MLP neurons of a small language model. Each row is named by its layer, matrix (gate and up: input weights; down: output weights) and neuron, and shows model dimensions 32-127. Each number is 50 + 15 x the weight over its row's rms, rounded and kept within 0 to 99. A neuron's up and down rows have the sign that makes its largest values positive.
Before each neuron's rows, "fires before" lists the tokens most often just after its 100 highest values on Wikipedia text that the model never trained on.

fires before: "s", "C", ",", "\n", "G", "L"
L4.gate228:56 05 36 45 64 62 40 59 50 35 38 49 42 50 66 48 96 51 38 79 49 55 38 54 19 56 47 49 57 39 49 58 41 54 49 56 63 65 47 45 50 63 62 51 52 59 61 59 59 58 41 84 63 65 60 31 39 50 25 54 64 38 40 41 57 52 52 31 44 18 50 33 43 49 54 55 49 33 54 73 60 32 42 68 31 47 58 42 27 73 52 53 42 22 67 50
L4.up228:44 20 38 29 47 75 44 52 37 38 33 50 50 53 61 44 56 40 34 62 29 60 48 57 44 55 49 46 48 49 29 75 31 33 60 58 72 61 53 46 58 69 69 63 73 62 61 58 55 45 52 54 46 61 61 39 48 30 14 82 63 56 54 29 62 61 60 41 44 33 40 21 23 72 40 68 60 28 64 64 47 21 45 65 47 41 74 33 23 54 52 45 49 32 56 54
L4.down228:34 41 50 33 21 76 67 38 46 42 39 39 54 58 58 34 54 53 52 59 52 45 56 53 45 46 63 47 36 33 27 63 59 20 42 77 54 75 60 38 34 57 67 64 57 77 68 43 58 75 44 39 64 70 61 26 64 22 15 64 39 59 61 60 65 56 63 35 17 42 52 26 62 41 40 53 80 48 42 58 59 46 61 99 67 22 64 35 31 71 37 35 37 45 45 61

fires before: "an", "a", "ia", "ian", "ing", "ć"
L13.gate344:19 67 57 43 58 38 47 16 67 36 35 58 54 35 48 50 43 57 46 36 54 73 71 60 35 48 67 70 45 56 39 51 50 44 32 41 56 52 34 37 51 23 33 55 71 28 39 57 59 69 52 70 39 34 71 59 39 53 40 32 70 41 54 43 48 52 40 59 73 23 58 71 46 57 39 46 51 56 48 82 39 35 46 44 47 94 47 46 40 42 57 56 58 40 47 67
L13.up344:76 37 51 49 70 64 59 67 00 66 61 51 40 41 39 44 24 48 52 60 38 49 59 45 55 85 59 31 36 54 70 33 74 36 52 32 56 48 62 51 57 30 48 20 99 37 58 64 64 47 23 52 35 47 43 35 43 45 51 75 38 70 20 60 35 49 28 47 33 28 53 48 64 56 34 32 42 45 40 43 52 45 72 32 33 49 70 49 56 82 37 83 71 54 78 81
L13.down344:70 45 49 54 53 53 58 66 21 52 57 49 29 62 53 40 68 66 87 17 40 35 41 48 50 38 48 86 57 39 53 11 60 68 52 64 54 57 57 30 54 30 57 37 42 41 55 43 11 49 37 75 40 55 25 79 70 25 59 56 55 49 68 53 62 40 45 38 49 58 59 57 54 51 51 57 53 53 76 63 61 54 31 44 56 36 33 51 43 45 43 78 28 32 37 35

fires before: "n", ".", " |", " and", "\n", ","
L4.gate63:22 24 39 90 42 55 64 31 56 39 75 42 74 28 53 77 44 37 46 67 65 43 45 65 50 61 33 41 56 30 51 31 30 54 48 60 60 71 47 36 59 37 71 33 33 28 59 57 56 57 36 49 46 31 72 76 35 68 36 76 52 42 39 67 36 45 51 55 49 68 55 47 46 58 37 56 38 58 34 65 52 58 68 53 59 73 62 77 46 16 70 73 66 66 49 58
L4.up63:25 52 52 46 16 61 72 52 47 16 63 41 48 30 38 56 14 50 47 21 73 61 43 85 50 49 42 66 48 37 65 47 43 74 56 58 48 57 60 34 40 59 38 36 46 58 39 62 46 73 54 51 60 34 56 50 47 34 62 75 17 33 22 30 28 32 41 47 46 62 61 29 17 69 21 58 48 37 52 70 89 43 64 26 43 60 34 69 37 30 31 77 41 44 65 71
L4.down63:37 40 46 60 11 60 60 47 53 25 58 29 55 19 39 24 39 43 49 55 58 52 42 66 60 55 33 56 47 58 59 65 40 57 64 38 49 46 42 22 36 36 09 20 49 77 45 48 63 63 51 57 44 34 55 51 33 38 41 64 54 41 48 86 19 53 26 44 66 58 58 28 36 56 46 51 45 40 39 66 57 91 63 59 55 47 44 67 50 37 42 54 55 30 67 62

fires before: ",", "'", ".", " was", " "
L13.gate336:63 72 59 61 58 45 56 40 47 55 86 59 41 51 40 59 65 42 37 64 67 25 44 49 21 43 61 40 32 66 61 38 66 86 37 77 64 42 28 28 47 56 34 48 47 45 50 44 62 33 23 62 39 29 79 46 29 34 48 41 32 63 30 36 40 29 29 52 43 83 70 49 37 41 58 50 31 63 48 29 65 45 51 37 36 64 25 47 42 30 74 51 21 45 71 63
L13.up336:41 65 52 40 28 37 86 71 20 39 55 30 55 59 36 64 54 27 62 36 70 43 54 69 46 56 42 60 46 53 77 50 29 73 34 73 66 40 36 49 46 34 81 46 35 48 32 41 52 11 56 44 53 37 56 39 33 31 27 51 51 49 57 49 30 51 37 62 52 42 58 35 37 52 39 48 46 69 60 55 63 40 38 54 27 20 47 57 61 57 59 47 54 40 91 56
L13.down336:32 58 66 50 42 60 47 45 66 38 51 24 53 47 64 47 38 50 46 53 53 49 44 46 39 69 22 75 40 45 68 47 58 58 41 52 51 66 90 77 55 18 59 29 43 20 51 64 49 79 44 33 56 43 19 58 59 87 54 47 66 70 44 53 43 46 56 49 52 45 58 46 69 39 43 35 79 50 47 51 40 57 52 69 48 57 64 73 28 36 43 61 44 57 41 58

fires before: "\n", " |", " The", " Re", " App"
L10.gate319:19 46 43 68 60 33 47 70 55 34 74 37 72 58 56 73 65 53 57 43 60 83 63 57 36 21 46 41 58 60 55 43 63 44 35 46 35 72 31 42 52 59 32 35 58 68 51 65 73 37 45 65 30 79 59 50 56 38 46 36 30 29 66 40 44 51 42 52 69 54 18 63 68 22 47 66 43 50 61 46 65 45 63 50 23 71 44 38 62 57 65 42 59 57 34 25
L10.up319:52 39 41 52 74 37 49 71 64 44 48 42 20 50 52 50 60 57 37 73 49 62 44 46 74 40 48 60 45 57 56 34 31 70 40 66 48 25 45 53 59 20 36 32 65 53 84 62 51 45 58 42 65 46 48 54 66 56 49 63 38 65 56 52 52 31 53 53 46 59 25 67 65 47 79 55 43 24 62 50 46 40 71 48 72 41 07 34 56 34 56 31 61 66 69 50
L10.down319:45 48 48 80 35 53 56 54 30 42 76 75 61 86 28 38 23 70 40 57 74 57 44 35 46 39 52 56 36 63 59 47 57 57 39 51 44 58 44 35 74 72 25 47 65 49 56 70 35 59 53 57 38 21 29 62 39 45 28 51 11 58 59 58 45 53 67 33 33 69 46 70 37 70 50 53 24 43 36 38 50 42 63 48 46 50 50 64 49 46 45 28 61 86 77 48

fires before: "-", "\n"
L2.gate159:68 48 16 59 49 68 51 49 32 37 33 43 51 63 44 68 56 41 37 74 52 41 57 20 43 45 31 23 62 63 45 68 45 29 47 67 60 64 60 54 48 56 40 58 81 42 46 64 56 47 25 43 47 59 52 67 49 60 41 55 79 17 22 59 52 45 44 58 71 42 74 28 68 82 49 47 65 26 42 55 69 39 81 43 57 67 74 55 60 41 41 47 29 36 59 31
L2.up159:57 38 35 60 50 68 41 36 21 42 13 26 46 58 32 60 69 58 26 56 60 48 49 25 48 43 32 41 62 48 55 65 53 44 45 48 57 57 91 33 53 53 59 68 70 44 64 82 70 20 50 58 36 53 53 55 64 27 38 50 60 30 61 42 35 36 30 84 72 44 37 30 64 58 48 69 76 45 55 69 72 38 73 40 55 60 50 53 46 61 41 52 12 58 76 49
L2.down159:45 42 21 43 09 62 48 19 37 66 42 17 41 51 32 62 69 38 39 38 56 54 42 44 57 53 41 45 29 59 58 64 46 59 27 40 48 52 38 30 48 61 41 79 42 33 60 57 52 31 52 59 51 52 57 56 77 47 43 78 72 43 57 61 51 55 37 60 69 69 65 51 61 69 61 63 69 61 35 58 80 53 84 38 33 60 27 45 60 41 51 36 43 64 47 53

fires before: "\n", " |", " =", ":"
L10.gate356:40 44 53 66 54 71 55 47 27 47 45 15 36 54 30 53 35 31 55 41 43 67 68 40 43 63 30 54 26 38 34 18 39 33 47 83 55 37 63 59 61 40 28 39 32 45 61 67 54 42 45 64 65 63 49 69 57 50 43 51 55 46 41 40 56 18 46 37 41 71 48 67 32 89 62 66 49 38 53 62 46 51 49 37 62 50 83 44 33 32 36 38 86 37 39 64
L10.up356:49 38 57 65 24 21 43 45 56 32 49 53 64 60 58 45 32 71 52 86 66 48 50 50 26 83 80 51 39 31 52 66 51 27 48 44 39 34 76 53 64 67 42 64 58 50 62 58 19 57 65 57 67 25 48 28 67 76 59 55 63 48 52 41 48 26 51 49 29 46 53 43 57 45 39 45 40 36 53 56 54 35 58 50 57 67 59 33 57 50 35 87 65 57 75 39
L10.down356:34 47 64 47 40 40 39 44 44 62 75 37 59 71 53 57 42 79 54 77 28 01 66 59 43 63 44 63 68 31 55 72 59 58 39 32 60 53 36 12 36 44 35 54 55 52 62 59 41 64 49 76 54 44 51 54 33 47 49 43 55 22 31 36 34 53 52 33 50 61 52 63 49 59 59 38 57 61 31 47 40 36 47 54 44 39 51 56 49 50 66 45 55 24 58 77

fires before: " |", "s", ";", "G", "ven"
L10.gate161:31 60 67 50 62 62 61 48 67 45 48 62 48 65 27 56 29 47 49 44 72 58 17 57 49 49 53 43 60 40 33 45 60 55 40 71 82 28 38 33 53 29 42 47 53 59 38 43 31 67 46 78 36 09 86 32 35 56 62 44 46 51 67 48 59 53 42 61 60 74 59 58 32 56 46 62 54 46 45 22 83 51 49 58 60 31 40 54 54 37 39 63 73 39 55 39
L10.up161:78 27 36 46 58 31 46 35 59 00 69 67 58 54 30 41 45 52 41 60 42 52 57 46 59 46 59 56 40 53 23 72 39 66 62 30 21 45 30 39 52 40 52 35 62 58 65 50 48 36 66 67 50 39 65 41 54 61 45 31 55 38 84 74 65 49 52 69 32 60 57 42 57 51 61 55 52 41 48 61 40 74 64 53 60 09 61 45 66 27 49 44 50 67 65 25
L10.down161:39 11 63 37 39 08 44 37 39 51 04 31 33 32 70 48 54 40 52 33 50 67 48 56 51 67 65 68 55 47 45 50 69 32 28 47 62 62 23 60 27 36 50 63 44 94 45 67 64 23 66 48 42 61 74 32 68 70 50 29 40 39 40 42 67 58 38 74 62 63 56 37 70 65 55 36 43 52 59 30 39 53 31 47 42 70 40 40 66 46 81 24 35 50 60 31

fires before: " |", ";", "s", "ning", "ally", "ia"
L4.gate26:63 43 58 54 44 61 46 60 71 55 32 67 55 39 52 54 56 58 74 49 55 30 71 83 38 58 73 66 53 49 43 54 53 49 68 54 43 68 46 55 54 45 36 45 40 39 46 54 53 51 22 29 49 51 45 19 79 56 52 39 40 47 40 54 61 48 42 37 47 45 76 44 78 39 36 98 45 50 69 41 71 55 37 43 80 63 64 47 23 69 41 84 51 45 38 12
L4.up26:31 13 45 44 67 27 68 54 40 25 57 70 42 40 56 71 29 54 45 33 59 31 36 36 56 20 54 53 48 63 69 63 70 50 47 48 63 40 46 19 20 50 51 56 54 53 48 57 47 61 45 54 59 58 52 50 74 54 46 75 26 60 47 50 56 27 55 71 72 64 53 53 39 41 54 48 41 59 69 68 27 41 14 41 43 31 48 46 41 47 61 41 43 54 24 60
L4.down26:42 74 58 31 42 47 51 26 64 45 56 42 53 41 47 60 14 46 52 27 42 10 64 76 49 37 50 51 46 45 49 49 38 46 41 53 48 52 65 56 31 40 24 51 58 67 82 57 47 53 56 35 48 53 41 35 59 43 56 44 57 55 19 62 67 59 49 59 63 59 55 55 58 38 81 36 36 39 55 45 69 29 40 55 65 43 33 49 43 45 51 58 12 59 53 56

fires before: " |", "%", "3", "2", " "
L4.gate301:52 64 44 54 68 32 61 60 35 39 43 54 44 39 38 63 43 25 44 40 63 55 59 60 29 49 43 81 80 24 15 65 40 38 53 50 53 61 63 12 41 50 69 35 41 49 54 74 36 35 75 54 61 44 33 68 71 62 22 39 42 66 49 51 51 73 34 63 47 47 29 86 58 52 45 29 72 37 54 53 54 55 62 45 51 61 55 56 39 49 47 64 44 43 56 79
L4.up301:74 47 31 66 57 28 37 54 48 31 50 59 50 44 29 57 58 37 56 55 45 58 60 52 54 70 36 88 29 48 13 44 45 47 47 35 38 48 62 46 60 38 46 18 49 64 63 59 33 42 67 64 40 33 37 66 44 59 07 27 55 88 58 40 27 62 40 45 50 74 45 46 54 64 44 63 82 55 63 59 55 16 56 42 69 55 39 44 49 27 25 80 44 47 27 64
L4.down301:37 69 73 46 16 37 63 54 48 39 39 50 20 55 58 40 42 46 64 55 54 57 61 33 50 17 50 66 49 37 67 40 48 66 32 54 44 59 51 49 33 59 11 48 50 45 58 58 12 38 52 67 52 39 53 40 53 47 54 53 56 67 38 44 69 42 40 61 41 44 44 64 67 39 33 41 56 58 33 33 65 60 52 57 41 43 31 52 45 62 43 52 78 49 25 60

fires before: ",", ".", " |", "–20", ")", "s"
L3.gate104:37 73 42 56 39 76 42 63 38 36 61 60 75 34 39 75 21 27 48 56 39 40 30 60 47 31 41 55 59 55 38 42 71 71 37 27 42 51 34 46 45 50 69 66 42 33 86 31 58 73 57 61 43 80 52 47 37 54 24 40 43 47 62 10 40 66 30 65 64 61 40 59 65 53 25 55 32 57 56 48 50 41 74 59 53 67 15 56 55 23 47 49 48 41 52 53
L3.up104:59 34 71 33 42 80 92 68 51 34 54 50 67 18 13 60 57 62 47 46 41 34 47 70 62 54 50 64 58 44 45 42 53 47 27 51 64 59 52 49 44 49 59 56 32 68 44 45 58 55 41 36 45 68 56 65 50 68 33 55 33 39 32 45 41 61 40 55 72 60 98 18 29 62 53 40 42 55 46 81 67 23 36 57 34 52 39 38 63 29 25 51 59 19 57 30
L3.down104:41 48 38 47 02 49 49 32 47 66 82 52 42 68 55 49 43 48 51 90 51 55 48 48 39 66 41 38 59 45 69 39 35 59 44 20 65 34 50 54 27 38 27 68 49 58 45 46 41 37 68 67 49 80 54 60 63 29 54 72 49 43 43 47 41 45 42 54 68 64 45 60 43 48 40 32 38 98 27 29 82 71 51 56 57 38 50 49 69 37 36 36 55 42 75 40

fires before: "-", "\n", "=", "|"
L3.gate6:65 38 43 54 51 41 21 56 55 66 09 45 51 86 47 40 64 62 58 49 75 48 55 73 51 73 53 47 74 73 26 87 46 53 34 75 27 55 47 52 38 86 38 57 63 61 51 83 40 22 64 55 56 56 71 63 72 59 61 35 70 37 45 56 47 28 42 54 54 59 19 41 31 55 64 32 59 26 42 44 44 38 65 52 53 48 65 58 70 50 61 65 36 52 34 49
L3.up6:55 46 27 33 47 49 46 65 34 48 00 39 44 68 50 45 61 42 25 34 38 36 62 50 45 56 68 41 61 55 46 92 36 66 62 66 55 48 58 49 45 69 64 52 53 48 44 89 65 27 58 47 69 50 67 48 76 43 35 59 59 43 49 77 53 51 51 77 66 45 28 53 59 51 45 68 48 37 44 55 56 67 50 35 58 42 73 41 69 92 63 54 42 68 52 31
L3.down6:69 38 27 45 18 67 59 14 38 60 70 44 49 70 42 69 59 45 26 35 58 47 45 46 52 48 55 47 49 75 58 65 45 67 29 45 34 56 44 53 39 36 43 77 52 33 43 46 41 45 62 65 74 68 66 51 50 47 39 72 80 38 56 61 48 34 43 60 58 49 59 50 58 88 42 70 55 77 32 54 83 62 85 45 60 76 45 38 65 28 46 48 52 48 62 38

fires before: "|", "-", "\n", "s", "mb"
L2.gate158:63 55 69 63 72 52 75 48 63 30 50 27 56 70 53 80 53 52 51 66 45 63 70 58 62 32 58 48 41 56 56 35 57 68 36 52 66 43 37 48 58 56 34 28 63 34 80 56 65 34 27 44 30 82 53 58 58 63 56 33 53 55 10 62 47 48 56 55 60 37 57 24 50 46 41 23 67 45 60 51 54 19 54 49 52 75 60 56 53 66 60 79 36 35 38 77
L2.up158:71 55 59 31 57 40 78 50 57 43 38 28 58 86 50 80 46 67 59 44 33 64 60 71 51 37 67 60 61 52 49 50 53 68 28 39 39 50 25 66 45 28 40 28 39 42 81 46 56 37 17 70 42 52 41 46 67 46 78 45 71 52 37 50 53 50 50 51 66 34 78 36 41 34 23 43 56 33 79 46 48 46 32 46 54 55 46 48 61 50 59 56 30 57 44 61
L2.down158:37 54 36 52 31 42 30 48 16 59 49 53 38 44 29 26 49 45 52 36 58 43 43 35 45 70 51 33 41 41 46 62 50 45 58 46 39 58 66 49 46 51 61 64 64 57 33 40 29 55 96 47 59 46 56 47 34 53 44 84 62 43 75 34 40 36 47 45 39 53 56 70 49 63 51 84 55 53 29 46 65 72 57 69 50 48 47 42 51 37 44 36 47 54 71 39

fires before: "mp", "ch", "ach", " |", "le", "s"
L10.gate191:48 50 33 60 49 24 37 39 44 46 31 35 55 80 58 56 54 36 65 52 35 73 34 62 58 42 57 11 50 70 53 55 45 62 31 49 78 35 49 19 47 48 33 51 46 53 32 54 78 76 14 88 49 56 59 61 38 47 54 61 36 54 49 60 50 29 60 37 54 34 61 64 62 40 48 52 50 66 58 37 32 27 15 44 54 28 61 60 53 66 57 64 22 22 87 38
L10.up191:80 30 43 65 34 59 41 43 47 36 28 51 63 45 52 21 44 42 74 32 67 46 38 79 50 71 51 42 49 85 53 62 59 50 59 48 55 33 53 20 53 46 48 40 45 51 51 72 47 78 61 67 57 62 53 57 52 38 71 57 01 56 59 59 78 61 43 32 74 55 64 57 52 44 54 48 44 50 65 44 28 48 56 30 78 29 60 27 61 53 41 47 47 48 80 30
L10.down191:28 21 65 56 58 37 73 44 84 47 27 57 36 48 64 50 43 46 45 63 63 36 46 36 68 35 52 13 58 52 37 34 69 30 15 61 44 31 68 39 52 34 49 43 57 63 49 53 13 47 61 53 21 54 38 49 50 53 59 72 36 51 48 47 31 30 37 74 50 73 60 84 68 52 49 53 49 51 48 57 46 35 34 50 81 53 70 35 57 73 67 46 59 46 54 35

fires before: " |", "%", " ", "."
L3.gate123:71 44 47 26 69 40 53 81 45 25 50 79 26 76 17 50 54 54 40 45 54 42 54 33 17 33 40 77 42 44 43 57 44 70 86 45 21 78 47 20 73 43 45 53 65 54 55 92 52 45 54 71 56 60 48 70 49 52 51 58 35 60 51 48 29 82 46 58 60 55 46 48 51 61 64 30 60 55 81 51 64 48 59 64 64 60 61 54 45 51 81 48 24 15 51 57
L3.up123:46 68 50 43 89 17 42 40 54 50 31 78 41 47 38 76 47 45 79 63 26 79 29 66 44 25 69 74 39 34 55 51 43 68 48 21 62 52 52 42 74 35 69 42 33 44 40 35 18 36 69 64 61 42 49 62 52 79 69 49 37 85 23 68 47 33 32 48 69 45 55 65 48 57 36 58 65 53 54 45 53 24 41 35 46 72 35 55 47 58 28 49 38 66 43 63
L3.down123:49 86 64 63 33 41 51 48 59 47 35 61 24 11 47 51 39 23 52 71 45 72 64 69 55 45 60 59 57 25 49 40 61 49 31 49 65 57 69 59 28 47 44 55 46 34 56 41 26 39 63 57 52 49 56 46 69 47 48 34 81 57 35 67 49 15 30 55 58 47 37 54 54 44 17 40 53 31 38 43 53 53 45 47 41 44 00 38 56 33 45 42 76 78 34 49

fires before: "\n", " The", " He", " It", " F", " In"
L6.gate85:37 46 28 48 48 45 40 54 28 48 64 56 60 53 64 39 48 50 40 46 37 70 54 36 63 61 48 44 42 70 56 24 45 58 55 71 78 49 43 19 18 65 60 14 49 48 34 47 78 53 50 81 43 47 18 46 73 44 60 35 67 64 37 44 52 46 75 46 25 62 54 34 55 68 19 79 39 54 34 60 54 34 48 45 55 41 67 62 41 42 43 36 73 56 50 44
L6.up85:41 71 37 47 55 49 70 39 78 57 55 42 60 47 49 17 58 47 51 43 72 48 36 50 18 35 64 77 30 60 50 33 54 58 60 24 47 38 63 60 66 50 66 51 05 52 79 38 54 51 50 60 55 42 57 56 50 69 45 39 30 51 51 26 28 36 44 51 72 55 48 51 58 30 37 52 41 50 44 58 67 35 39 49 57 67 28 65 47 80 43 52 61 44 38 19
L6.down85:36 39 31 30 53 49 72 35 66 50 64 54 52 49 87 63 26 60 68 62 57 62 39 45 67 48 41 73 05 48 47 34 45 64 71 43 34 56 37 30 43 72 54 39 35 41 56 47 59 84 72 65 14 62 37 40 74 38 68 51 47 32 19 43 35 67 83 53 34 36 40 62 51 44 36 65 21 43 62 55 49 70 45 45 19 84 41 44 39 38 32 48 69 48 44 23

fires before: ",", "\n", " he", ".", " He"
L13.gate241:81 81 40 57 49 27 52 52 47 61 55 36 49 59 61 56 37 62 37 55 44 41 45 51 36 73 75 55 14 31 29 31 64 70 51 80 86 54 52 33 41 46 27 60 47 41 36 28 57 75 50 63 42 69 52 40 55 47 26 40 61 54 39 30 53 68 60 62 63 82 57 45 88 41 58 63 47 74 46 46 36 20 72 56 53 52 33 44 48 25 44 67 41 59 54 40
L13.up241:78 46 23 54 43 27 62 57 58 50 43 49 48 53 57 36 77 69 30 44 57 50 40 89 35 56 44 70 39 46 56 42 11 64 58 42 40 71 35 45 57 37 34 60 50 26 46 00 61 58 47 47 47 64 33 33 55 58 47 20 71 53 25 34 37 43 44 56 65 69 58 93 52 26 44 15 53 77 49 31 46 36 76 38 64 57 41 47 45 36 49 44 51 58 39 47
L13.down241:56 33 34 57 70 43 50 53 30 42 43 48 52 52 61 37 66 63 54 47 31 19 62 39 75 75 37 70 70 20 59 48 31 63 42 63 75 58 27 54 41 62 55 31 28 41 82 66 45 49 52 32 47 53 41 48 23 34 42 28 41 45 64 63 57 23 48 39 48 55 41 65 58 60 25 67 08 52 76 35 73 61 53 67 72 42 75 71 60 50 56 37 72 30 30 33

fires before: "ia", "ian", "ic", "s"
L12.gate146:69 49 49 21 47 42 53 40 17 54 71 59 57 54 48 46 50 57 04 59 56 39 65 68 33 50 60 63 75 34 48 48 46 52 47 43 74 39 61 81 50 40 53 44 59 43 65 48 18 57 39 17 74 33 59 47 80 77 57 21 44 13 27 34 61 54 44 55 53 52 35 51 65 62 30 46 42 52 58 57 36 47 66 29 38 83 67 23 58 60 40 38 40 56 66 50
L12.up146:59 31 17 56 67 21 33 63 35 85 62 45 32 46 37 76 53 56 40 52 55 61 50 34 64 65 21 44 30 60 60 60 34 53 49 27 56 70 69 36 53 34 59 38 42 28 63 41 52 47 31 58 55 46 50 65 36 42 32 61 42 68 49 61 56 31 56 68 76 16 24 38 61 28 41 51 34 78 68 41 49 37 41 38 52 66 66 68 73 66 59 59 70 70 75 59
L12.down146:53 17 52 44 97 45 41 21 54 41 58 41 30 20 81 18 39 44 47 66 39 53 60 71 39 61 71 43 47 49 30 41 54 53 83 42 48 40 98 60 66 31 40 44 51 71 69 52 34 48 59 69 61 53 63 54 58 36 44 69 46 82 39 42 63 49 40 66 35 58 60 60 54 76 81 37 58 64 56 39 67 60 54 54 57 59 55 54 51 19 42 40 27 49 47 31

fires before: "\n", "-", ",", ")"
L3.gate31:59 64 36 80 65 37 62 20 38 45 60 61 31 53 38 53 43 66 51 48 35 43 63 47 56 53 16 62 49 58 67 30 67 69 27 72 60 79 76 43 71 37 62 63 53 66 79 35 70 71 42 42 67 39 16 53 36 35 47 32 22 55 39 53 56 67 31 29 32 48 56 48 24 67 61 50 11 47 38 56 48 38 58 50 59 64 47 61 28 25 40 57 30 35 54 47
L3.up31:42 51 36 66 33 48 55 43 35 37 48 49 38 48 44 42 55 30 50 51 68 28 78 51 76 60 31 49 33 53 85 36 45 52 44 32 32 39 98 53 54 43 84 36 44 46 62 46 52 56 52 40 59 62 55 75 42 53 41 60 56 37 56 40 52 49 33 48 51 45 52 25 36 61 82 29 39 20 44 77 86 40 48 39 36 77 42 28 60 48 31 78 41 48 56 65
L3.down31:56 73 66 59 32 42 28 79 55 38 39 54 67 61 80 42 57 71 22 30 48 81 60 48 37 66 58 47 51 64 32 63 47 40 55 47 61 54 31 59 48 57 26 83 52 35 50 52 58 54 60 69 60 59 60 60 60 69 66 64 66 55 46 43 45 32 33 62 38 70 87 42 61 36 31 48 47 55 64 28 57 82 51 43 75 36 46 46 44 43 40 57 40 63 54 50

fires before: " |", ";", "\n"
L3.gate167:43 34 61 38 51 38 54 57 62 40 60 29 44 35 56 64 62 69 71 48 49 36 67 36 31 27 45 45 37 30 53 60 67 36 68 39 52 48 76 41 58 39 57 24 51 68 77 58 53 25 19 37 69 60 64 47 49 66 26 66 49 49 41 73 39 55 47 62 54 55 36 57 41 19 54 48 24 39 61 61 42 37 44 48 47 49 45 42 16 82 43 74 56 62 39 78
L3.up167:46 18 50 35 48 62 34 76 59 37 51 63 57 61 63 45 52 49 40 46 46 23 48 22 36 25 68 50 45 22 31 38 66 14 53 42 43 48 67 40 46 51 61 38 50 52 86 62 42 36 39 54 66 47 63 50 45 62 39 79 50 54 44 68 70 64 42 72 64 72 38 59 66 46 58 60 25 43 57 37 42 47 56 47 38 67 45 27 35 64 67 59 64 49 61 66
L3.down167:40 41 79 34 37 59 41 49 70 56 42 24 58 48 70 50 68 56 74 50 39 49 56 56 39 55 34 63 49 28 46 55 53 45 22 41 34 28 71 45 50 48 71 46 46 69 50 32 49 51 48 34 44 44 75 40 67 51 38 67 36 25 47 50 72 32 32 42 52 50 52 45 52 36 71 48 33 40 50 62 46 37 31 63 28 30 57 46 34 48 42 51 47 35 37 83

fires before: ",", "\n", "s", " |", " ("
L9.gate275:21 38 39 69 31 22 27 55 64 60 47 48 55 58 64 71 65 49 37 70 53 57 20 52 49 61 34 42 60 65 77 84 47 44 61 76 62 51 49 54 39 45 67 43 59 48 84 36 43 41 13 61 42 87 54 29 31 59 44 56 56 45 55 44 58 41 72 49 14 54 53 46 36 43 64 63 53 31 86 31 39 22 44 42 63 27 29 26 53 44 75 39 70 41 57 62
L9.up275:53 53 51 65 40 45 58 81 51 49 64 16 20 83 27 50 49 51 63 59 35 71 32 40 25 42 67 30 75 50 18 48 73 59 74 38 73 77 40 58 48 47 37 38 40 52 89 72 50 37 64 58 54 60 65 40 50 48 43 35 53 44 19 67 67 27 49 53 53 68 42 71 67 28 54 62 53 55 58 56 48 57 55 48 44 32 39 37 55 80 63 39 31 55 60 66
L9.down275:46 59 63 41 30 61 52 53 60 61 53 39 52 36 26 40 42 32 55 53 43 39 44 65 48 54 55 63 60 43 49 41 47 33 53 52 59 47 52 55 54 59 39 84 51 62 58 22 58 54 50 58 49 13 34 13 79 55 41 66 94 40 41 51 54 54 56 33 33 73 39 36 52 71 59 40 19 69 24 69 74 54 36 51 48 37 36 52 11 62 49 65 64 67 69 44

fires before: "\n", " The", " He", " It", " In"
L9.gate367:36 24 50 67 45 58 71 40 45 70 56 56 59 69 63 69 32 55 35 78 62 52 37 41 46 48 57 58 33 38 61 52 63 65 26 37 65 31 48 31 29 60 39 30 49 61 75 46 78 29 41 50 25 24 45 43 45 40 22 30 57 26 44 32 58 56 51 46 34 35 56 66 71 45 60 74 28 32 42 42 44 28 75 45 47 72 46 41 44 75 44 46 76 65 49 40
L9.up367:46 64 26 77 51 27 48 40 37 22 76 54 26 50 66 32 58 53 32 59 41 40 78 33 34 59 63 34 48 62 69 28 54 55 42 32 30 49 37 38 62 64 62 36 52 43 79 51 15 58 53 68 56 57 21 38 50 41 54 19 72 72 39 74 35 62 25 47 65 51 75 63 27 34 63 54 45 68 61 42 34 08 66 27 43 62 37 67 57 61 85 30 52 38 54 47
L9.down367:46 51 31 82 36 32 81 40 67 49 65 35 62 55 63 43 20 63 65 68 52 54 33 55 69 40 50 22 26 64 60 65 48 51 62 33 38 40 38 20 57 52 25 51 45 32 72 25 59 71 51 53 46 50 42 45 60 50 39 44 52 30 45 34 35 68 68 54 47 40 35 40 45 58 53 71 12 45 57 40 67 47 57 44 34 80 63 34 34 55 26 55 73 62 67 37